MLP neurons of a small language model. Each row is named by its layer, matrix (down: output weights) and neuron, and shows model dimensions 96-223. Each number is 200 + 40 x the weight over its row's rms, rounded and kept within 0 to 999. A neuron's up and down rows have the sign that makes its largest values positive.
After each neuron's rows, "fires before" lists the tokens most often just after its 100 highest values on Wikipedia text that the model never trained on.

L2.down284,228,149,232,227,178,272,200,246,251,221,172,231,171,219,283,244,228,205,271,130,225,228,212,190,156,217,284,237,231,201,202,181,201,193,165,144,227,243,207,216,147,194,224,179,198,206,156,158,156,143,117,177,224,175,194,195,252,180,129,184,264,150,150,178,252,174,218,275,196,208,235,223,202,178,170,156,206,234,125,195,150,203,198,194,235,199,255,191,251,138,245,200,132,187,172,218,203,203,172,140,161,173,210,238,181,211,247,243,138,192,176,195,238,191,215,190,154,207,200,155,241,250,184,260,205,200,203,243
fires before: "n", "r", "ated", "al", "ation", "ies"

L6.down482,178,179,208,202,202,185,229,153,262,217,193,158,224,174,197,257,166,245,106,216,229,228,219,144,157,181,198,163,110,121,182,157,213,192,247,243,217,204,237,151,282,231,155,181,185,218,220,126,219,169,157,188,210,253,142,215,195,240,159,180,183,225,141,221,164,162,148,246,200,223,202,193,139,164,175,172,173,236,142,226,149,185,178,187,223,132,192,226,248,179,198,231,228,277,178,211,107,230,215,206,203,179,265,226,235,150,155,231,156,218,153,163,141,214,193,233,248,162,198,210,156,177,179,231,131,216,175,218
fires before: "y", "i", "ic", "ation", "en"

L2.down207,78,147,230,246,165,243,176,238,248,221,153,196,188,219,173,285,212,224,210,178,222,214,227,250,229,223,179,253,116,245,191,252,239,233,186,170,279,210,208,264,223,213,231,255,194,173,257,129,127,78,150,221,197,149,214,160,214,239,223,194,191,170,152,229,206,160,177,198,194,177,235,208,163,107,226,206,196,212,170,263,159,226,220,209,195,235,195,176,172,216,156,221,217,220,259,180,210,243,184,210,168,151,184,280,217,178,199,160,242,256,154,209,164,224,281,183,230,171,191,224,199,267,255,171,262,171,131,254
fires before: "|"

L6.down305,203,144,111,209,181,223,174,148,209,174,192,201,151,250,227,205,213,179,170,224,249,152,232,164,250,214,255,243,247,206,131,196,212,172,199,191,208,201,273,225,198,243,220,159,235,162,129,140,241,212,192,196,197,116,198,192,217,185,245,229,241,211,174,199,160,186,173,175,236,161,138,210,255,198,186,174,221,237,185,182,156,199,231,205,207,218,163,130,134,240,214,238,197,125,298,167,122,119,159,259,150,208,187,245,147,197,238,137,153,230,261,164,179,188,188,161,232,226,233,139,257,175,136,196,167,222,159,163
fires before: " in", " by", " the", " a", " at", " "

L6.down118,251,231,145,178,197,204,169,117,159,123,190,280,165,86,203,179,233,217,252,217,199,261,223,224,179,205,189,277,237,189,258,157,194,130,189,178,174,275,240,247,175,256,126,202,212,174,164,148,186,201,170,254,221,162,137,164,195,226,184,174,235,141,144,187,168,246,294,199,173,226,190,228,157,160,240,235,231,142,150,231,210,123,206,221,203,178,179,184,198,143,161,237,216,196,135,197,225,177,243,193,209,239,97,180,269,199,232,269,226,203,116,172,269,177,148,216,137,250,192,147,238,204,195,148,207,159,205,148
fires before: "v", "f", "at", "g", "b", " l"

L2.down327,181,228,193,136,191,122,232,186,224,280,173,195,103,196,229,191,239,251,173,155,296,194,263,211,161,238,120,133,133,177,173,120,238,188,240,177,253,217,191,242,226,248,153,205,273,189,164,167,213,204,151,243,194,174,215,204,201,157,201,214,137,195,173,241,228,285,187,198,207,214,226,243,210,178,218,185,168,205,210,168,202,157,191,230,135,201,247,209,210,154,146,208,187,211,162,239,233,198,182,168,225,140,247,241,199,200,252,197,166,186,144,199,247,252,258,162,181,244,168,282,199,196,175,175,237,237,176,229
fires before: "ed", "ut", "ial", "ies", "ol"

L2.down191,263,276,220,212,167,161,222,163,192,289,300,178,240,133,195,238,172,246,178,132,242,248,245,153,278,108,199,201,212,92,151,292,174,272,175,190,199,100,182,186,205,223,203,215,176,170,157,184,192,261,219,218,260,198,239,195,186,245,111,175,265,233,185,250,238,183,179,207,139,199,202,185,170,210,198,176,227,226,195,157,219,155,183,228,219,228,242,156,242,178,205,279,289,196,196,182,282,229,174,244,209,229,203,204,156,222,268,194,219,154,219,143,139,178,206,203,169,121,210,133,175,252,195,257,213,166,209,139
fires before: "r", "y", "1", "ct", "4", "h"

L2.down301,205,182,164,227,217,168,188,257,223,228,185,178,225,234,217,240,187,167,272,212,206,204,211,204,266,184,203,232,229,112,241,175,192,189,251,210,278,181,82,257,214,175,264,215,149,286,189,160,191,222,200,232,195,274,196,183,212,262,155,251,226,156,154,200,254,186,188,246,104,200,239,169,194,130,215,242,163,206,162,199,198,173,144,204,238,205,224,196,179,192,198,266,207,215,114,172,206,233,151,234,288,101,206,232,227,178,242,201,151,241,173,218,262,174,169,137,213,243,206,209,223,236,293,224,196,187,228,193
fires before: "n", "nd", "le"

L8.down311,171,231,194,209,197,169,244,200,260,218,165,112,103,262,123,229,222,192,172,218,250,184,231,151,213,175,172,223,245,190,209,104,179,227,252,172,272,184,266,192,196,237,177,233,205,145,126,215,267,208,261,154,224,199,133,214,208,143,274,145,115,207,283,210,245,195,253,263,182,193,207,181,216,240,165,201,173,171,152,169,256,187,145,165,166,273,140,216,76,194,192,169,167,165,154,153,179,254,196,233,191,214,195,249,183,164,192,224,138,247,114,207,138,217,186,183,129,244,212,211,196,168,178,279,173,173,237,163
fires before: "0"

L6.down621,254,269,190,209,222,188,160,170,204,252,185,125,190,236,206,185,195,111,233,288,216,215,244,214,282,171,223,170,173,194,87,208,220,199,271,227,238,191,261,248,192,154,134,218,199,212,149,142,203,273,175,197,265,149,285,197,207,169,232,225,228,137,165,157,191,226,216,183,262,285,158,147,233,189,169,188,228,193,211,117,154,237,140,161,260,269,154,184,266,278,184,177,204,235,229,201,144,230,209,207,183,183,194,182,179,196,166,176,186,237,217,169,214,224,155,205,228,148,183,159,126,117,213,124,163,262,203,158
fires before: " to", " the", " in", " by", ")\n"

L2.down351,205,309,228,207,254,258,214,220,237,258,199,212,191,164,188,263,231,222,215,243,244,223,252,230,170,232,133,168,153,278,285,238,196,218,160,162,105,205,217,121,227,180,250,286,259,306,145,171,235,293,130,260,154,225,193,177,207,236,230,231,143,169,157,194,188,264,205,167,204,261,227,234,192,179,218,102,128,226,176,206,216,158,162,228,209,270,206,194,284,191,226,186,202,117,233,220,239,211,167,191,204,190,257,192,252,181,137,201,265,161,212,155,140,214,224,166,199,282,120,269,175,224,206,187,223,148,280,243
fires before: "on", "ies", "ial", "ur", "re", "ut"

L7.down611,142,238,216,214,308,133,229,212,274,172,232,186,197,231,168,206,222,286,168,193,177,200,272,222,170,207,197,130,236,161,229,176,179,251,181,186,165,224,189,224,167,214,160,179,195,227,197,183,167,268,251,180,255,254,180,235,251,187,207,153,215,172,146,143,184,151,210,152,163,191,242,223,149,264,108,230,150,155,247,228,239,261,140,207,218,196,215,201,168,271,179,146,132,186,205,161,184,195,162,171,209,229,176,170,181,197,180,201,220,220,187,206,244,223,194,212,193,222,230,176,176,113,284,232,184,209,188,190
fires before: "n", "ich", "i", "o", "ion", "e"

L6.down272,166,167,225,242,209,221,168,164,199,182,230,205,173,210,234,220,174,225,201,210,270,138,167,201,217,199,240,197,137,174,111,268,120,248,251,143,137,166,237,240,222,144,259,191,152,245,195,207,235,237,128,235,267,182,184,172,188,205,159,225,241,198,247,244,187,185,219,163,254,215,116,159,224,242,190,242,225,194,171,190,196,238,138,212,194,209,214,188,229,208,209,231,198,201,213,139,152,162,194,166,165,157,218,197,232,182,246,135,129,217,155,206,200,217,152,222,160,212,174,223,217,198,196,159,223,208,190,229
fires before: " ", " the", " L", " M", " S", " C"

L7.down147,164,177,151,175,208,232,235,184,180,193,250,251,177,164,171,169,172,170,254,217,212,174,180,263,164,196,138,237,220,214,237,283,190,163,261,173,163,188,296,192,194,229,213,144,265,358,247,217,204,220,214,203,198,128,143,132,214,230,201,194,155,234,163,143,179,201,201,205,174,206,187,193,295,154,165,277,162,107,156,267,161,200,176,205,141,227,197,152,185,197,180,152,228,187,191,213,208,135,175,211,233,187,230,196,252,121,205,186,166,190,237,193,170,284,197,190,271,220,224,165,165,228,126,206,149,182,290,203
fires before: "ce", "c", "ch", "n", "om", "am"

L6.down524,126,247,186,172,191,162,157,231,293,175,225,226,230,261,231,217,169,139,157,149,216,208,244,213,151,173,215,217,286,213,166,155,195,169,238,243,194,202,173,204,198,163,199,205,183,208,133,182,246,201,204,150,287,191,146,200,140,174,182,183,276,205,212,99,248,185,201,168,163,213,213,173,178,147,261,206,190,255,232,145,286,171,133,207,272,230,262,182,284,144,181,154,149,173,221,166,228,203,241,158,127,111,187,229,209,141,232,183,205,170,208,141,198,223,228,224,223,127,185,179,270,222,212,207,177,225,221,160
fires before: "n", "p", "al", "il", "ing", " of"

L8.down436,219,210,197,246,241,169,196,192,181,207,195,128,190,202,135,247,174,190,198,174,206,273,242,271,193,156,207,195,197,209,159,238,147,243,144,219,214,296,203,153,140,186,189,184,169,225,204,230,184,145,241,171,224,180,193,200,181,201,202,168,166,192,257,180,100,214,219,178,238,195,156,189,227,219,198,263,201,232,223,199,244,237,147,207,161,263,228,209,157,144,191,116,193,233,241,200,190,291,177,193,243,269,183,146,209,221,184,191,232,242,226,124,161,262,189,167,203,163,117,180,185,148,223,223,215,225,205,237
fires before: "0", "9", "or", "8", "ation", "1"

L7.down524,183,142,188,250,214,204,230,258,154,242,191,220,187,195,224,265,183,189,170,207,193,201,147,169,175,297,174,229,241,198,181,106,253,164,198,209,222,106,221,212,178,202,131,294,306,217,156,181,167,165,206,217,207,144,162,262,196,137,201,286,218,154,172,229,164,162,168,201,243,243,220,234,199,176,225,220,172,195,231,215,150,226,176,285,273,195,250,214,204,206,288,240,237,176,138,232,180,186,90,155,221,177,191,176,220,207,317,189,147,294,147,210,220,186,232,174,211,193,184,191,195,258,215,209,218,235,213,175
fires before: "e", "y", "ip", "le", "ian"

L6.down245,116,214,195,145,246,181,191,184,231,254,272,170,215,254,203,253,156,256,223,177,244,187,168,256,170,87,249,223,168,157,200,128,154,183,236,246,169,205,172,216,197,274,159,262,244,261,218,214,155,198,193,199,285,112,192,205,222,246,177,225,243,132,206,174,176,161,254,177,224,208,271,269,226,205,224,250,250,249,189,188,186,218,155,206,166,140,189,172,230,189,181,140,139,182,253,78,219,215,223,167,252,185,200,275,153,226,227,191,139,258,135,242,277,208,165,223,174,172,187,220,214,174,270,167,185,224,206,205
fires before: "ber", "n", "r", "et", "i"

L7.down526,215,190,182,206,214,141,196,287,110,225,258,168,247,170,201,129,117,216,256,216,253,271,204,171,218,193,204,237,112,194,222,198,240,212,162,185,233,291,154,241,269,263,210,166,183,182,270,216,257,185,216,219,160,177,152,201,162,232,190,157,160,238,252,173,218,175,196,279,254,207,247,256,165,171,277,131,171,210,188,171,123,202,145,185,233,199,186,225,270,252,231,184,249,235,205,193,188,239,170,169,236,195,255,180,191,212,145,220,155,207,163,196,223,240,181,275,192,164,188,202,201,236,156,195,166,223,226,241
fires before: "he", "is", "n", "nt", "al"

L8.down66,219,160,192,194,200,257,266,169,258,291,187,199,296,243,238,199,172,123,232,155,248,229,216,264,168,208,174,175,253,233,210,244,160,256,224,280,195,162,104,165,207,198,188,201,151,247,174,183,225,283,243,219,218,168,178,212,226,201,219,234,254,189,257,206,206,189,201,175,191,148,202,188,116,163,233,197,213,221,169,121,206,88,188,247,157,236,204,232,127,189,196,192,150,96,156,75,225,212,132,191,151,235,237,164,200,247,243,253,161,225,233,208,134,241,232,239,223,199,232,196,201,207,170,277,177,177,172,202
fires before: "at", "or", "es", "ment", "e"

L2.down25,197,243,216,197,167,146,207,256,224,167,188,186,206,115,170,214,215,264,199,180,230,241,255,241,158,181,143,195,217,253,209,160,253,230,120,221,186,264,230,185,212,137,232,160,131,197,175,275,189,250,180,199,185,224,232,190,283,198,204,200,178,238,169,184,177,225,97,201,265,169,179,199,128,138,231,178,149,220,210,87,192,237,216,188,144,187,228,199,268,179,76,112,231,183,185,286,207,194,160,222,255,204,243,170,233,146,222,159,209,182,175,164,255,220,113,233,186,183,165,139,143,251,277,230,188,133,214,187
fires before: "and", "ish", "l", "i", "d"

L8.down13,203,214,231,228,218,184,114,221,229,183,131,182,215,199,257,242,170,281,181,128,167,167,240,206,183,153,254,183,208,192,187,209,195,245,198,196,205,235,211,130,231,191,189,135,91,185,203,172,191,235,214,208,179,188,205,176,174,131,246,190,168,231,219,192,182,220,163,158,247,189,268,143,133,213,226,261,239,203,173,213,240,142,236,233,134,229,229,213,210,146,195,182,222,186,294,191,121,211,187,254,225,218,224,253,186,211,180,206,164,232,193,187,138,113,232,213,218,159,229,235,164,234,240,216,189,182,164,226
fires before: "1", "2", "9"

L2.down630,174,231,162,253,163,240,238,206,268,237,196,220,191,247,210,298,162,258,161,259,174,201,204,296,194,251,190,186,176,199,131,148,169,179,243,247,113,165,205,181,259,170,216,296,220,186,275,202,197,182,188,241,196,166,169,177,135,241,235,191,171,240,172,213,203,142,199,297,159,125,200,209,201,171,218,217,209,295,217,223,252,192,203,175,162,250,177,252,187,187,215,307,179,240,186,140,191,87,182,275,238,157,211,158,217,143,231,142,213,174,209,179,183,220,264,153,185,194,155,208,183,228,221,191,224,192,275,241
fires before: "d", "is", "k", "ed", "he", "t"

L2.down226,132,189,245,194,160,244,191,173,236,294,226,205,176,169,244,188,250,242,210,174,172,158,197,204,160,256,191,210,155,125,153,140,181,204,163,277,230,198,240,115,210,164,137,195,239,177,172,138,208,176,205,126,113,208,196,189,174,136,249,200,186,195,175,147,169,136,178,163,170,199,250,214,147,214,197,238,144,251,200,219,192,145,202,192,211,199,214,217,268,188,174,205,175,155,247,194,151,198,178,264,204,183,176,152,169,247,233,201,243,278,181,186,157,203,303,197,206,153,185,216,140,251,200,167,164,155,218,171
fires before: "ent", "e", "i", "y", "ed", "ies"

L6.down542,211,160,162,283,249,214,222,193,316,183,162,125,265,224,317,200,147,153,203,151,237,252,183,196,232,244,220,149,185,194,274,259,219,215,191,202,176,211,239,225,180,156,186,149,252,177,179,278,167,239,243,101,158,217,219,232,174,219,199,191,199,149,139,284,151,206,164,179,143,147,216,166,196,163,225,257,231,162,157,176,189,131,162,147,198,214,223,206,230,140,153,237,159,251,194,131,208,75,151,182,148,160,279,172,122,231,178,175,218,213,117,272,303,226,216,212,197,235,153,208,192,247,249,222,207,180,158,167
fires before: "ed", "e", "es", "ing", "u"

L6.down489,133,270,200,158,216,219,222,249,132,194,172,218,256,214,200,185,186,102,185,183,206,267,188,294,108,187,186,203,288,84,143,150,177,245,190,193,259,209,269,233,185,273,225,220,239,171,148,202,199,132,135,231,251,221,207,199,178,219,169,228,143,202,170,170,205,211,159,274,132,200,210,201,208,235,194,164,121,194,303,228,233,212,284,212,232,251,225,207,144,237,91,210,231,173,229,182,253,249,206,220,185,197,153,227,290,194,176,160,183,161,191,179,230,201,208,222,224,242,208,217,241,265,205,212,217,155,234,218
fires before: "or", "ce", "m", "ed", "c"

L2.down263,246,162,243,192,186,246,207,207,200,248,192,198,257,187,224,177,166,145,221,159,170,186,209,244,182,141,265,136,239,159,224,284,206,181,158,176,283,190,195,230,202,195,166,187,209,178,192,164,228,155,242,237,188,195,131,158,106,173,184,236,156,216,251,191,178,234,196,270,152,216,223,144,163,81,193,215,187,175,189,260,194,193,165,258,179,268,242,180,144,321,185,157,253,206,260,269,116,221,225,189,214,217,200,163,160,177,200,229,236,158,281,205,139,162,255,239,131,154,185,195,236,124,162,170,199,191,155,227
fires before: "0", "t", "1", "7", "2", "ent"

L7.down317,244,231,148,241,134,219,126,207,238,187,260,192,133,176,177,188,234,199,257,235,185,257,249,241,180,200,166,192,228,303,253,232,230,105,214,228,230,159,243,200,191,97,207,311,197,153,199,180,206,231,225,180,201,108,169,157,244,241,173,220,186,236,239,136,197,154,202,178,157,232,235,143,168,219,248,254,222,192,163,223,240,173,176,224,230,217,185,188,182,236,187,245,215,252,141,245,143,122,222,170,194,194,235,210,241,162,196,148,207,216,164,140,223,113,238,159,209,191,251,186,185,244,188,233,201,135,183,266
fires before: " the", "c", "ter", "t", "d"

L6.down405,134,235,213,237,223,164,200,194,188,260,217,123,221,176,143,233,217,215,193,158,189,163,238,226,239,201,223,257,192,138,206,194,248,179,205,181,177,200,130,163,232,176,231,70,131,184,181,220,200,104,159,153,250,191,166,196,161,230,204,168,235,165,195,148,226,165,186,137,225,191,158,226,242,163,142,168,150,216,215,204,123,228,128,291,234,258,174,139,160,169,212,186,249,192,217,185,137,205,154,248,227,122,196,237,206,226,192,129,216,218,203,231,191,197,156,202,214,112,180,183,211,224,214,136,132,208,188,247
fires before: " in", " by", " to", " on", "."

L8.down622,235,207,226,198,205,201,189,205,96,153,248,149,126,215,131,166,147,161,220,131,195,221,193,179,206,214,214,163,246,135,204,153,191,213,192,192,116,152,155,240,208,229,230,218,246,201,196,215,272,194,233,160,190,196,121,229,196,204,147,215,216,249,161,157,193,163,174,251,168,218,164,185,207,168,197,162,222,218,215,181,196,241,221,221,217,113,196,177,252,184,248,208,250,215,201,239,231,205,159,182,211,240,187,229,83,214,150,235,132,187,190,197,252,135,278,201,129,154,194,241,154,202,235,258,261,261,217,202
fires before: "n", "ld", "re", "he", "ork", "r"

L7.down577,202,105,251,176,194,162,207,237,231,246,269,172,214,267,171,217,200,220,181,228,149,206,193,187,131,188,201,204,117,208,174,192,199,167,139,165,218,178,254,120,242,236,191,184,192,142,203,190,113,273,193,232,230,164,258,257,183,130,185,215,173,234,142,169,247,166,203,225,261,193,193,162,102,151,153,203,120,187,211,216,202,157,193,209,243,193,230,190,185,223,161,212,170,231,131,206,214,219,172,287,241,282,202,214,211,200,164,214,254,121,192,245,208,200,210,206,218,175,170,150,204,131,193,192,173,180,148,229
fires before: "y", "i", "ic", "ent", "b"

L8.down116,130,141,273,175,228,231,167,211,201,156,116,207,196,167,224,178,162,178,206,179,223,191,125,185,134,140,125,215,231,253,174,195,203,288,141,290,251,298,220,235,148,204,183,205,229,157,276,250,264,183,148,204,187,208,248,173,185,222,238,201,203,170,208,238,167,152,161,198,173,212,143,182,209,102,220,189,250,223,150,288,189,215,212,236,188,183,177,239,171,204,215,256,229,217,166,201,165,180,100,159,182,189,212,246,217,168,201,107,259,243,234,242,252,224,226,170,192,197,137,169,218,252,217,239,192,135,183,155
fires before: "|", "|---|---", "u"

L6.down625,192,202,187,260,205,197,239,197,238,237,241,219,279,211,193,239,225,217,213,186,212,183,232,233,197,251,242,104,184,155,244,215,153,221,190,167,203,185,162,196,277,112,197,190,158,229,178,191,214,220,132,223,160,176,240,227,171,250,212,216,173,159,244,248,173,163,222,196,244,204,184,193,188,198,173,139,172,242,203,181,221,195,234,233,266,184,229,119,221,208,184,211,202,151,232,212,185,180,257,207,201,232,207,167,174,155,190,138,201,214,198,151,255,161,173,246,258,195,181,172,189,137,226,178,132,212,109,237
fires before: " in", " on", " to", " at", " the"

L6.down504,201,208,213,199,222,189,189,189,154,248,171,212,212,207,148,198,151,260,223,208,179,202,199,180,173,200,180,217,236,131,248,119,159,249,261,233,156,258,172,194,184,227,283,228,183,228,189,208,240,132,178,236,211,180,128,177,154,144,119,214,287,203,202,258,207,235,232,236,150,232,168,215,236,119,222,189,231,132,157,225,180,205,257,199,236,173,207,250,143,274,183,160,193,205,260,165,185,164,186,132,202,222,198,187,286,155,186,214,252,260,208,171,248,179,186,261,198,188,142,257,209,249,179,163,178,110,148,201
fires before: "ce", "ction", "ct", "ed"

L7.down385,175,150,271,190,172,150,139,271,219,252,182,159,137,150,205,231,189,168,262,176,224,155,243,208,187,208,264,244,240,227,130,160,204,183,216,194,181,210,251,240,177,158,166,194,166,221,220,193,205,148,168,225,246,279,199,254,156,203,239,216,215,181,187,112,177,221,176,184,210,229,183,227,158,172,174,163,154,211,228,267,193,185,166,213,189,179,276,181,262,267,184,235,251,175,226,191,179,262,249,110,151,242,206,216,240,230,185,145,190,238,150,142,330,144,104,173,207,169,178,167,161,204,174,184,177,214,231,262
fires before: "f", "ic", "i", " the"

L2.down407,202,221,219,213,263,287,229,234,205,238,215,116,219,212,130,300,250,205,166,264,229,190,269,269,224,224,193,182,231,107,170,220,204,209,235,213,240,176,195,229,210,221,242,170,190,210,161,163,175,241,256,133,204,167,248,180,298,205,171,204,235,166,154,228,244,167,206,222,196,184,221,216,217,131,156,160,226,163,227,223,219,214,214,214,104,169,209,211,176,161,142,256,196,216,228,141,197,197,135,170,238,227,128,180,234,266,192,208,206,231,218,128,224,153,203,230,279,179,192,187,175,200,210,236,176,167,238,230
fires before: "ct", "ber", "ad", " n", "es", "y"

L8.down207,241,221,243,186,206,198,183,211,234,221,224,159,157,206,196,148,247,187,199,191,217,187,170,189,252,252,242,265,246,201,224,233,142,235,215,53,169,145,219,247,127,275,139,225,222,237,217,98,256,162,273,162,211,180,233,201,230,147,222,227,216,196,245,223,230,186,238,238,211,120,170,205,283,148,174,235,205,170,121,215,185,186,218,244,193,203,189,157,241,200,185,213,192,234,238,224,229,128,169,163,195,160,184,193,252,212,200,193,244,186,253,127,241,228,199,162,261,162,164,253,282,255,193,238,232,166,262,245
fires before: "ce", "c", "ct", "ction", "et"

L7.down267,193,137,184,247,253,225,133,200,229,208,230,159,193,267,176,222,255,112,221,111,237,204,216,215,206,242,259,125,174,293,188,152,165,196,209,214,230,243,171,226,140,277,184,201,220,210,167,159,185,258,212,201,200,158,152,226,254,224,165,235,179,181,195,138,237,180,206,252,205,223,264,157,212,157,248,261,238,176,226,166,178,175,179,248,199,188,267,231,229,273,141,166,181,154,217,175,150,130,158,195,274,197,232,225,246,221,246,188,214,253,221,324,240,269,126,222,142,207,256,187,185,180,219,184,217,244,236,205
fires before: "ion", "e", "or", "ed", "ing"

L8.down167,201,195,87,240,158,218,199,219,193,149,204,221,183,159,132,180,178,144,195,260,148,238,200,215,168,222,233,221,214,202,276,228,286,177,255,245,328,187,213,181,292,194,191,205,213,184,181,222,166,204,254,245,165,155,159,170,166,198,208,243,218,174,163,164,223,169,206,123,144,149,215,208,223,153,169,247,178,131,204,239,160,213,196,184,201,165,88,192,143,215,171,197,256,211,206,225,177,188,233,240,177,200,237,228,237,185,228,196,181,200,140,216,213,192,217,250,159,180,208,180,196,174,249,143,178,228,205,201
fires before: "ter", "f", "st", "c", "d", "g"

L7.down59,208,178,154,125,216,198,197,209,186,224,242,191,218,210,178,224,203,161,184,217,183,146,203,214,174,246,202,232,107,167,246,185,95,84,195,192,258,198,209,210,166,160,139,203,224,189,186,211,161,208,149,233,241,143,148,238,178,204,138,158,204,195,112,160,225,204,260,197,228,263,188,248,130,184,246,203,258,215,191,249,245,156,197,218,229,230,202,171,157,182,221,210,176,93,166,162,225,162,184,203,236,164,235,189,209,246,255,238,183,163,156,98,217,237,145,181,231,173,258,226,202,173,208,83,230,218,208,140
fires before: "v", "f", "at", "g", "b", "w"

L8.down133,198,288,171,179,199,138,244,155,280,251,298,158,202,299,289,183,196,182,176,200,241,190,205,239,218,228,240,174,180,166,261,225,219,221,267,287,186,258,184,169,189,150,222,214,178,152,188,239,188,211,198,149,184,243,199,241,233,199,227,130,119,169,184,161,197,176,258,228,225,185,158,291,154,158,264,175,213,274,256,150,207,144,204,242,212,202,167,171,233,186,264,153,184,211,166,237,210,181,173,181,224,196,240,106,275,222,149,211,174,138,181,211,214,219,259,277,211,236,201,216,306,173,221,121,234,214,230,155
fires before: "e", "n", "ing", "t", "ou"

L7.down198,213,168,197,185,195,233,169,204,202,171,250,153,233,191,212,218,269,176,163,151,196,248,231,252,264,234,154,235,226,247,224,171,175,121,145,205,185,167,179,165,197,242,246,182,178,226,219,201,266,152,193,190,178,198,105,171,94,176,230,182,136,190,166,214,163,132,119,227,209,201,232,203,236,151,199,160,194,212,218,185,166,231,140,173,169,191,112,145,190,187,251,148,216,166,230,190,261,244,165,258,167,217,159,215,254,193,212,147,224,240,137,115,224,210,224,208,214,188,183,219,169,187,182,254,210,263,220,230
fires before: "al", "p", "age", "m", "ag", "ar"

L7.down637,235,143,175,137,197,197,251,191,197,238,198,192,192,184,232,165,224,156,203,250,196,180,215,220,207,174,311,175,152,234,159,231,227,241,205,171,218,173,263,182,277,157,176,184,191,201,173,279,201,187,211,280,201,145,211,230,210,190,227,222,227,111,171,249,241,157,245,208,218,256,101,258,195,144,114,160,146,256,197,169,214,266,256,202,247,230,220,203,127,246,192,188,269,185,217,201,241,172,196,258,237,112,132,206,157,153,179,230,185,246,208,212,140,120,208,210,238,159,155,200,219,183,155,166,174,211,208,144
fires before: " in", "ust", " ", ":", " as", " n"

L2.down529,160,162,200,232,238,178,164,248,139,192,200,202,118,246,151,177,203,218,240,161,183,198,119,203,163,246,236,100,158,222,279,153,254,242,195,150,203,150,228,191,197,231,167,249,225,249,191,163,165,205,236,272,171,178,180,140,204,222,151,165,157,221,191,184,158,132,229,226,104,174,200,189,191,241,247,265,236,189,160,186,211,112,254,195,215,212,217,180,174,194,144,167,200,143,225,224,201,188,204,178,267,229,161,249,289,164,216,187,213,217,145,244,145,202,183,252,170,185,213,163,268,225,119,177,210,217,310,251
fires before: "ed", "e", "ion", "o", "ation", "er"

L8.down294,139,237,198,325,234,167,167,216,243,250,229,185,239,190,149,279,178,137,131,148,193,179,255,161,232,269,250,156,188,225,202,216,128,181,202,189,197,177,211,195,293,230,173,170,195,268,245,246,180,160,219,211,186,133,161,217,230,145,200,224,193,229,217,173,171,203,258,194,207,257,142,226,247,236,225,198,251,251,175,273,147,220,191,166,270,232,196,194,173,218,230,245,189,153,220,218,223,174,243,281,258,297,164,146,213,175,175,198,173,173,209,234,163,265,228,210,175,195,174,184,197,190,169,177,186,189,252,208
fires before: "t", "ch", "k", "ter", "c"

L8.down349,180,164,196,194,284,182,194,326,219,175,228,153,159,179,211,220,200,241,264,182,243,211,207,229,235,217,258,200,200,113,199,150,167,227,227,203,221,166,272,195,231,233,285,256,219,200,137,231,260,208,225,194,152,160,227,156,237,199,185,177,168,179,209,207,289,215,170,141,205,192,194,166,195,140,171,172,148,223,158,121,271,168,216,247,161,282,181,195,66,237,200,160,228,153,261,199,264,233,175,189,148,251,226,216,130,233,173,183,248,200,195,198,182,210,157,217,199,209,237,193,205,233,195,255,197,159,162,220
fires before: "0"

L7.down29,210,209,240,238,195,235,261,162,198,234,234,188,154,241,180,130,220,156,193,169,275,200,141,250,231,163,208,217,96,168,145,223,251,203,223,230,250,218,184,247,185,229,224,203,176,143,183,275,222,173,191,162,218,192,161,178,234,239,254,176,173,200,175,201,198,249,221,145,162,225,161,166,230,177,223,142,181,274,236,228,231,208,222,290,213,183,245,252,259,178,130,260,248,227,198,226,224,132,155,180,269,267,239,237,199,189,193,173,196,165,212,194,196,158,167,163,208,170,182,182,212,209,133,155,184,214,251,226
fires before: "n", "t", "an", "ial"